config.toml
head_dim = 32
norm = "layernorm"
tie_word_embeddings = true
init = "uniform"
init_std_up = 0.0262
lr_mult_o = 4.0
lr_mult_down = 1.5
doc_mask = true
train_tokens = 641800000
MLP neurons of a small language model. Each row is named by its layer, matrix (down: output weights) and neuron, and shows model dimensions 192-319. Each number is 128 + 32 x the weight over its row's rms, rounded and kept within 0 to 255. Numbers have three digits each.
A block is one neuron, or neurons of one layer that tend to fire together. After each block is what it responds to, as a language model described it from the Wikipedia text at the highest values.

L6.down16:113124181174054134164175082099139116065153135124141131121085131166153149134112100138133127105151125136113153148117209158135197133122084091121174107138109168173187139117152122137142144126161043090130108154067152091117092070141105153132170144146130145126078108093181149202075093113128096170105173131143131138116169139138120121144120108089145142108130193103118101166112056118108154133118
L6.down19:113124155176148135135134148150119151153123173142070125088076150134149134170170133143069148138150078083070110102123179140105155085137144103124117179145103141099095158146155160111177077149171111071137119145153087122119142113145136077057138110119077099149153167174181130119154111139104143173131128106138146112094159162161158096105076148166128128143129114146141091146081090138084133142117
L6.down161:094153132087129118138154084138139156218119087109127081124089154144169180185127158160148110146135160133107130111136099060096179108095163107098142137107111165116093137114133127140155155079055143177138149179110160124123084092145143111153119172136107116078164123076116160054153156130145092158148099128163150116170140117135154120113113188076120138193108142056142146103066143160100110131094
L6.down200:164106166133132119133121099162115164069145107093167146150174098106114131084081085130092143128133163116082107154151138141160135143132194145197150101066085106126168072083096092175121144128116075106134154160132105147131159133114144095106144126086112106159163144140075115109060132194147136131181140131119152136170150104137064173156186166153175171147134149091178140194204065185112150100153
L6.down230:175088165114172084132212139164095097136094125101135139144165137136174087159112147155122128103088169171165089179148149132160158191105095166122086160091128152112126128135082171150155114142104150089156102153116070158180149117136168119198138158137152104080113134058124115083119127122138117164166108142083155194079133161148116133124113156136088175103143120132129093122132068158152124161140
L6.down260:082128094092109181142108147158068145160130159133133168092121108132126103148089102171148132151147119179126119174089144135089124157109181126196103130167150149103179114176122121158200149168120101093119178113094172137091179151163137132122139175097086082138089134120155067097117110203109193110158147111147104124047144098156152085132170178137133160113104102141157129170086060109116102139119
L6.down267:122106081119203081127152107144102144085117130089110083097179137065160150165087040139077142188125146103134145154206137151142137130122193143106118105138126077139143121171126098136127120122132124144158172120126119119091103108095086107154187167110126119163110151075116121104147107093072143091132124178122147094183132136160077130146156155128176161129130142094149177077145119158088144139100
L6.down741:141125156091108094200095143100152150101154123187103130149166143122089129140080146105130139146109095097119128092145118132203178190100050095126147160109041100110136135091144180145134156113125139122087114083089126169132098139136151063121122128124139128071135135098120163138154170152112181126133132145186150127124123093155162109159072177103152107134121163117173151191133144141142117088149
L6.down810:151130173086112143094135100151135154157065096134146154131106200150150172144134084164151149209169124179147127095115183179041131097106140123117121195138147113094110131194121105102066137105132117151076148096082095151144143089170136076153165129126137088124139113139142164102167139121070096139122148118134123119091133170106150108199089184132142125164103128118174116079095131117047094175099
L6.down826:173107084142143134126089168174084160090098123164141133137139153143087105146111107148155114050084120146124115095189104140124058099105120151134151163148107130177131135106153132166131098086151142113100146120089133158192120151141069116146056123121095166164132100160142181123090134144086154168121196155091099047094176138109093131139142127130155126125120088127116199134126186117137124117141
L6.down831:167094159139118134156132137122140134184147101131200081134173097105096131159164095151076179184133123120156135124094149124058135124109129111098163163101079081132138123157140137072103141088160160098103118125143105175157135138149111124149181087094117125103101084059147099100117167107173153117163168137051116122139156138121135142118115085140091152160110159142117091084149143144103130183166
L6.down982:121092137109165118094156173225082138130146140150111156119097154131134177164064143151149124154130156155099148141143151116155166206202067162094190162127110172160107142095130176123111093164137169047143149075189090092184180173114122103120159128160105096101157104110144106131131171125139116100117090132133109164158084158141126120156123085215146110103078067110136093177085129153117177076127
L6.down1105:109171188115155138100089142207143131133149154106171128076180102064177130127061083112109136073124148122082155159181080088066135112155144111115068138057133113145122154165137154136161149123114174091116097147077149138116128140123137140119095158142127103127129189091130183112132132116109119149153184116125126158099130151120136138186168181128119122077077123200121127141122147140089122138103
L6.down1106:121133188137115123159123181147170121159140119114138134145131143106086159121120117171143190186104150114111177105129108175099163126102169162139131132180160225105143098167160118102121099143180104119144080114170117130149097167151131129127115127133128167117141188152105126155110054135118100138144127191099143121099117127082154182080099191126136155143072141117181158142141117106043144098104
L6.down1167:145109122125158142128127164172058110082121157106120141126115210108138168137127148135159118146124100138096145124172158100145125112113057121134107140107121108130116082167166202163101109115140196118220140153160077193112105091102160081204082104111110128079149145153080152098095171109132089097147115177108076148139148114133147139134108089128110180131129094078112124098084153134129137089134
L6.down1230:083171131106120088149133087125118185101172139108195121119217089109189162127092138182135127100147128108171119140138099126104113159122143158147146181102161128147201136120105086089138122111115143129168113134152156091076191117117081139139098165091108107127122152126137160115170148153157168096189118117144125085153031136158115104124116177113108129105136151140178110096116123125164108146107
Responds to: Tokens that open an unfinished compound or word: hyphens after prefixes (above-, non-, Under-), bare spaces before numbers, opening quotes, and prefixes like re-.

L5.down203:162179085122133096135100152143101105074135160114085162120081149155127142118137134145129123145119168072158094121097087055169107078126103130144166182173135112093061096097165067137118093100113156166120164138133100077130153078093127139132150127180147130079165103132148117141069172116142155081146099117157117126112088102121165147151114082117071207138163127110122115120122142170120176097129
L5.down855:126109122116174118166175156122115119109163182106122105105109093147135111082102118088132070125178094135128116144099080144143113113134160097112139141125134115141191127071131164127143121124109104076099144080156145128122177131134128117146119170218081127145068162130104084126090100124124127075158155109165173101083154159068121157166154100095108164176078101091165116134089118109178135164149
L5.down1036:166083088133092110155148162100086134088142115150150138149179138162148156156147135125153189227121145087151091117092150090159179058085138109188093117126162116115135100172066135148142151100114106162145159163170135157178132149108108106119127117126137080115086174129196136125068199083111119162144111105121152157127124088099117111123148118110072175126121122093099176145150153149118180140169
L5.down1142:158131114156194156146154110139108176136148154063116196051166091130110119115135119116133171120138197105123101073101117134146133120119206131158081117139138076160160098138178133072104108119106096144206136152108171085144140173121103109128150123123116040102141117055130104151178158167112077107118154136126133090151104125120106113103102181112115145117152101121099109144161143172124128135158
Responds to: Spaces, hyphens and dashes that link a word to a following number or name part, as in Set 3, early 2019, U-937 and 2015–16.

L4.down221:152144104102107158121062148130077198091072121152114118124103138061123114141076081123125110126130111100085145144147152154121119100146172089143136153161175163147132122143139129159099085162085123120142116082144167107155157105092134102159054116127099086141054090112121097133092152072159052163154156106148124082152126072122117107113141071095188092113148107164145125070204090124123122138132
Responds to: Word pieces inside people's full names, often the first surname piece after a given name or the tail of a given name, as in Ark(hipov), Lizz(ie), Ricc(ardo).

L4.down416:177066130149190113200126134141125156139169144123145152129180147141107219141139133098133145155163172147185176090092115111092069141132105110140111118092151095191138117100140120161114122085138130155147145155081153141114147154163070102140114067141129155134050112128142125121109083118083151202148138051177104168107134144098112192117126158157127133132147114125099119220120127141108105148158
Responds to: Opening quote marks inside a sentence just before a quoted word or phrase, as in was an "explosion, Rocky "is like; also compound hyphens (Middle-earth, non-linear) and spaces before table numbers.

L4.down516:146116112165144126133121143064057101121138168139124149143148135072101099182122108149113148143107138149074103145074063117130130210137123179159156119114131095148133084096109080082045157122158170106177075083187083107121184110162123112211168067153127096152130167151156100167160160097089163114123034120144128165182143125105094089105096138133117151152175130137170049107156124138125134128154
Responds to: Pieces inside written years, mostly the en dash in season spans like 2015–16 and the century prefix 19 as in 1971, 1986.

L5.down22:202065122082122144093142081060150109112130097113115144071112102115106101089102112195091133142128057146146080166117178141163166139113188063144162168057169158097147126148136121108168162094114115113094150186034123105169150112118105129097096172134130127128105096157119117151169121121106101091108125157140125155043106150101123139169167059146165141184142087143183119115137125129100086116133
L5.down28:111148115174203126143142104116109184072111078179097152144100106068172126109158141124130102159115116136163090144166110154136149100137128167103073096139069097122116148169128121109139117197179119149072139140083171149180132087171178133140063129081122108160109135185138106148113104140111200158139096026120123125088111073128101128159140116064044141072141095135147149173148160154074120101153
L5.down75:170101173137111139099157163114128139126073112115114124111127121172154147138111181167118158163120143071136102112098128093128109126071113145082087134111114165073123095052209076177079156124117148154175128125106170150142124123158145188126119222122121114117150110114109125128148157167153175127157150178112143136118125189106137114113175238099112128086107095123097110139163103116138148113095
L5.down1184:110216181095162146170106095127130116068121121145145101103157127082076180142122144111134121164104128101120166144157117108162192070038164148143067152121149128097181190178121065143131127120136157080135128133143101121154157115138172134148143136078214075094143103133097145113171129134108146230092196142133072117116091108111090150134184132144109181114111136114093186116094121153156134150139
Responds to: Pipe separators after column names in markdown table headers (sports standings, election results, chart listings), e.g. Total |, Votes |, GF |, and infobox field labels.

L6.down106:142164095142183131104200109138078068159118120093067102125142152155137124152185105125134098134110063119139132099140099132097079091169090130136133164146062105169102153153151095114116099153129133184172082138153108184069137161138118114117160142174144165127123101122096129110117074193116055136172169133173150150107144147087142103152121129106098140124113117157079123151126152152150165181140
L6.down202:118133087130110108055079056122097152193095105132149160117148106160151089200133130116173149143099134116061050088109106136164142097115151089156137176142149121218115120107122113175119178132126114179164127129097078123071124114127059121082123170109114110152134149113104127192143145111165132115091174108106089138125134111160105104120129145104066117135126085108124207070167205097132151161171
L6.down219:149155087142091125149129161125087191190114147170152175137125149129150102080144096131146122102105149147149099159095151130095060175144141179142166165098129108124161062105087102123150156142104169135129070127146131076125111104162157151122139128107062109154172158146127150102164141150115137109146183087107139159076129103110101120123122169106110148064115130123103168135108126098112136063067
L6.down404:165131157136153133120124079143105136146178155099172151154127154152134146190128114164142157147193119090178094095093116134129096125111118147131173093141131095067060160124026153010151096106113153146124161119180161153100112097151133132141131181135113176104115164171124137103101137139144133126108096150120102105060114145140140086128105177063134112157110123141116127091083133138150138144122
L6.down422:166100109142173151105162131091094118142107084115085111149115147160129112133152112167110066147153122100181115118131156147129136124100109101143155193127120141120110146115119066151133142142129083084129138116051060103077153133058110103122156145161139158120130123139143117172166125136138145132107119052079075125159109091066145137129103123063128195118139146186112138116119143185138079198098
L6.down437:089153161117151109127132094153166101133079174131087146154106124165056174098112091064144090144135164145103152118131111133163171149097146095146169104129149098079214106168167103138089121129103105090136106096131196129143150116161098131154136124118176117161124190103144146151114168113185127104108162048105090125089154080137153120191168190098111163116133049183083157129136130114100145091106
L6.down583:127144141151167146149105191143119175137118158156147065063177081103161146093134131151113138117136106044141174166135106135129105123138124143143152114097129121097057092160180143075148123141116161115129140192169116077099146126100117174121073113180061158180146146118124105143126138154101096157120151112098112130116130153083172140162103089129127127149063164129198119099142113160141070093078
L6.down597:140125164101064093125096123173179199121090101130121082162051123101110163112218144094146160189110094059155140143103120090089155131111186075212131145118167174148106111134134113093129156169060150108112135083168109145141158151142100147127153120140184153102141108080115115120166080189136134119127182188106152138195123127097052151152099163155089144132093076113108176065108125112151112181084
L6.down636:099142109126107130073170145184191065128123128068064122044113150162108126138188133167054107172122186163114128152102153112130121158136135157141162110200165092085139178161085081075095109092189145119136131153098114089109125137116167155136184132086083083065107151158156099123126090114084066094120119124084108101107170091136148169187138139078114161149089125108107140135130126144112165107102
L6.down708:150139142162117127182122121118163136129149114131150173115152097119123165110133133128176147156130152104127094110136089126166135117101108169171153172086148071142217161160087059182118166139112151145144157122120134107113123127126157137161137093134131080182157108104141146129135117097155112140194166156172162157099106130106167088146132208070150134145150113163119136142099145115152133136132
L6.down761:170090132104074118136184083087125143076189136155100107118121085104056120151180147137149106110162100130115145169120037125087147085151095119147172121177165094137092124116155095144130152142129143082070133122145170151142167136170128138141157129117092074132143092142146137144147140172147068096133155135141076141127148086130088104134130153135184130115139114134106096078113144138127093145150
L6.down832:189169152109145135097154156143077136113135114117129066133110182156098162129130109185128159129128121175171119123144172120135085073139169181205106214079107119092131116124035160142129118145159123105124108154122131185135117088072092124091197145111124113115097074124134109097151112108175063167141132118109117105080160103092232164166134163154154104070111148105156130178169118112141097087135
L6.down997:136105100132117105118133131078175150082069166151130128151159134117077163142099128101139169147149103145172087117144087150089114161155161120171204200070101123151105103132145155086136137162167130102128176155180156115102152140141171119077132153208123192116104124138157072144130100161179112128144116197108085033152108053121093119142201181114138124114143132097147102151120058148167126136074
L6.down1049:153148122124126078188136101085178082121072105158134177090095080144149056132161073117169172112106091142142135093150089120161094148032136117138128136090148122129127146165149135088144178131147135086127101117141159049116186110140132121044175153158131121146152141084140100117119185111076135117141178061124119146109111131087099099176163077143160134101153094111097076103113116167149089094156
L6.down1201:203177176077123084148140101164073136058143139154154053112158061131169150146133151126139141131122143115117188202149144078073129081113098102141171152132099123113124129097078111090070181153102134118182112111118079088117147137127136115160091215128126121101089187126097100062177134105081112144127136104138055112106138121112193075144114149091147159164077144103131152144111147146137157112120
L6.down1259:136137118132151143101144076134134162162141126186154169099164147073115167120147119171110072107161120108085159123150190152144097119125096135152159166072089162120172144142125136115102187118100095139149145158136106166129102119059160143172130145205159121125111154092150143145166095111127177107077072142139172137091076113121129113172148160110151111125111136130127073107114118155180116099157
Responds to: Cells in the header rows of pipe-delimited Wikipedia tables, especially blank spacer cells between column labels (Party, Score, Preceding station) and header words like Candidate, Team, Apps.

L4.down636:135094069131169130124132157140100108066157141159063121141076101147101042199140117154136115108137125065119099211103098081198137115109149144167139113167160088147138122150106050107109128176106136095138184095111112121086160135165122147103177146077125107109083121181157136099078128133116097102179174113082122141074045154101071100157116125098121155144115126129145116092135144103150071159188
Responds to: Pipe separators and column names in the header row of markdown tables, mostly near its end, e.g. sports standings (PD |, GA), election results (Seats) and filmographies.

L5.down237:147091112139120118121153151172109165146126117128159100187158118078136155113113137143095131149112068131143095098157073149098103110137167122046146119179117214102154111144206103127118170213057169155097086123141086118193077147119129146154175119162194108134144147127156109188108106166123180085131102158120153139132126100130122142097104174117090092089100156101137099094100112123187097109107
L5.down379:137149171120135115118149192070099132118139105129160095098105126203082130132077110143136089126120120202163059120143096085130158147094128167114154161095116145140179127094113177095100165126165139077159116133147122123082128040092092179160148148165157149102103125124160104131165127124074114093146070115201076133128150160150135105071106141125093148121117124130164079160111129175090028127142
L5.down457:138118145095137127092166215151207091136132102152114135117137139166162107151106149086067127118105097161101060187110080098137142068142106186145142151141105140099146118147137133066135110163155110150178155184126151118096158143151063114159114109142143166161185165130117095159117147180123120130148112130152092147121133174066116110083096121128115126174138094158133141128161144117099155127094
L5.down713:154140169165107148107131159139153148096141156092161124126107066159101165071121187126137135166101095150179049109164091149101099087089101146114206101162132133087115117099134064083101099168091160157099066109064074096104152148140135110165108183129145168161097134168099171208095091146166153133138131164124112159085131146120133165106101127161099138133150108188155138097094164153090145107175
Responds to: The space or first digits (19, 20) of a number following "and", "to", a dash or a table bar, as in 1952 and 1953, 6 to 9, 1991–1992.

L5.down46:110127118137130141112104128070084159093087139195133143142161102098117173143116153115143121075118084138107110151094120202131089078188155173065133153116208170141083126130147095126099101142096153092179105099144169114181158124139085108146167157149123108156065048112141196129088159114126110136168161149155084101175086084102152143109095114106093143077134168124136109138152149086141193149095
L5.down527:128144118111072118181105172087107066117095140208139159139167135131107149076139140157096121108125142092128195106137104134110139089156165104136129135139141122130060105157148164102093159124100132113098067130114191079204092127097112173081138092130091081150129095164200097143126147148158107126112098197122111109143076117110126134166092138093159140092081160126136095087111125074148105079140
L5.down649:076140172103139121145082112157106158156110086093170163145118096110155104101104177138160142086116134169163117199154103209131080128129131055139092137085126103177063150150152128139125159143113133142119120144136168156132127073093067114154136128165119142127180066185116046087148177096093122174131180184105112086089123118115123115123174099103160144110119090132136119082113154154177140119152
L5.down1271:101095121124098147137087163136086180130102110170121163108175128055112102110085111137128088094148089095115149126092107154125141101189195136092154126105223144170089125104180127152081099131095084077157147075110187142193110125133130085197099091104160131096076092127136140116102166108163125113140140103164093091148115107128127117117093074069135151098138141123170080118129130094129120139119
Responds to: Word pieces inside a person's surname or middle initial after the given name, in credits, tables, and prose, such as Talal-ay, Kalt-ner, Anthony A.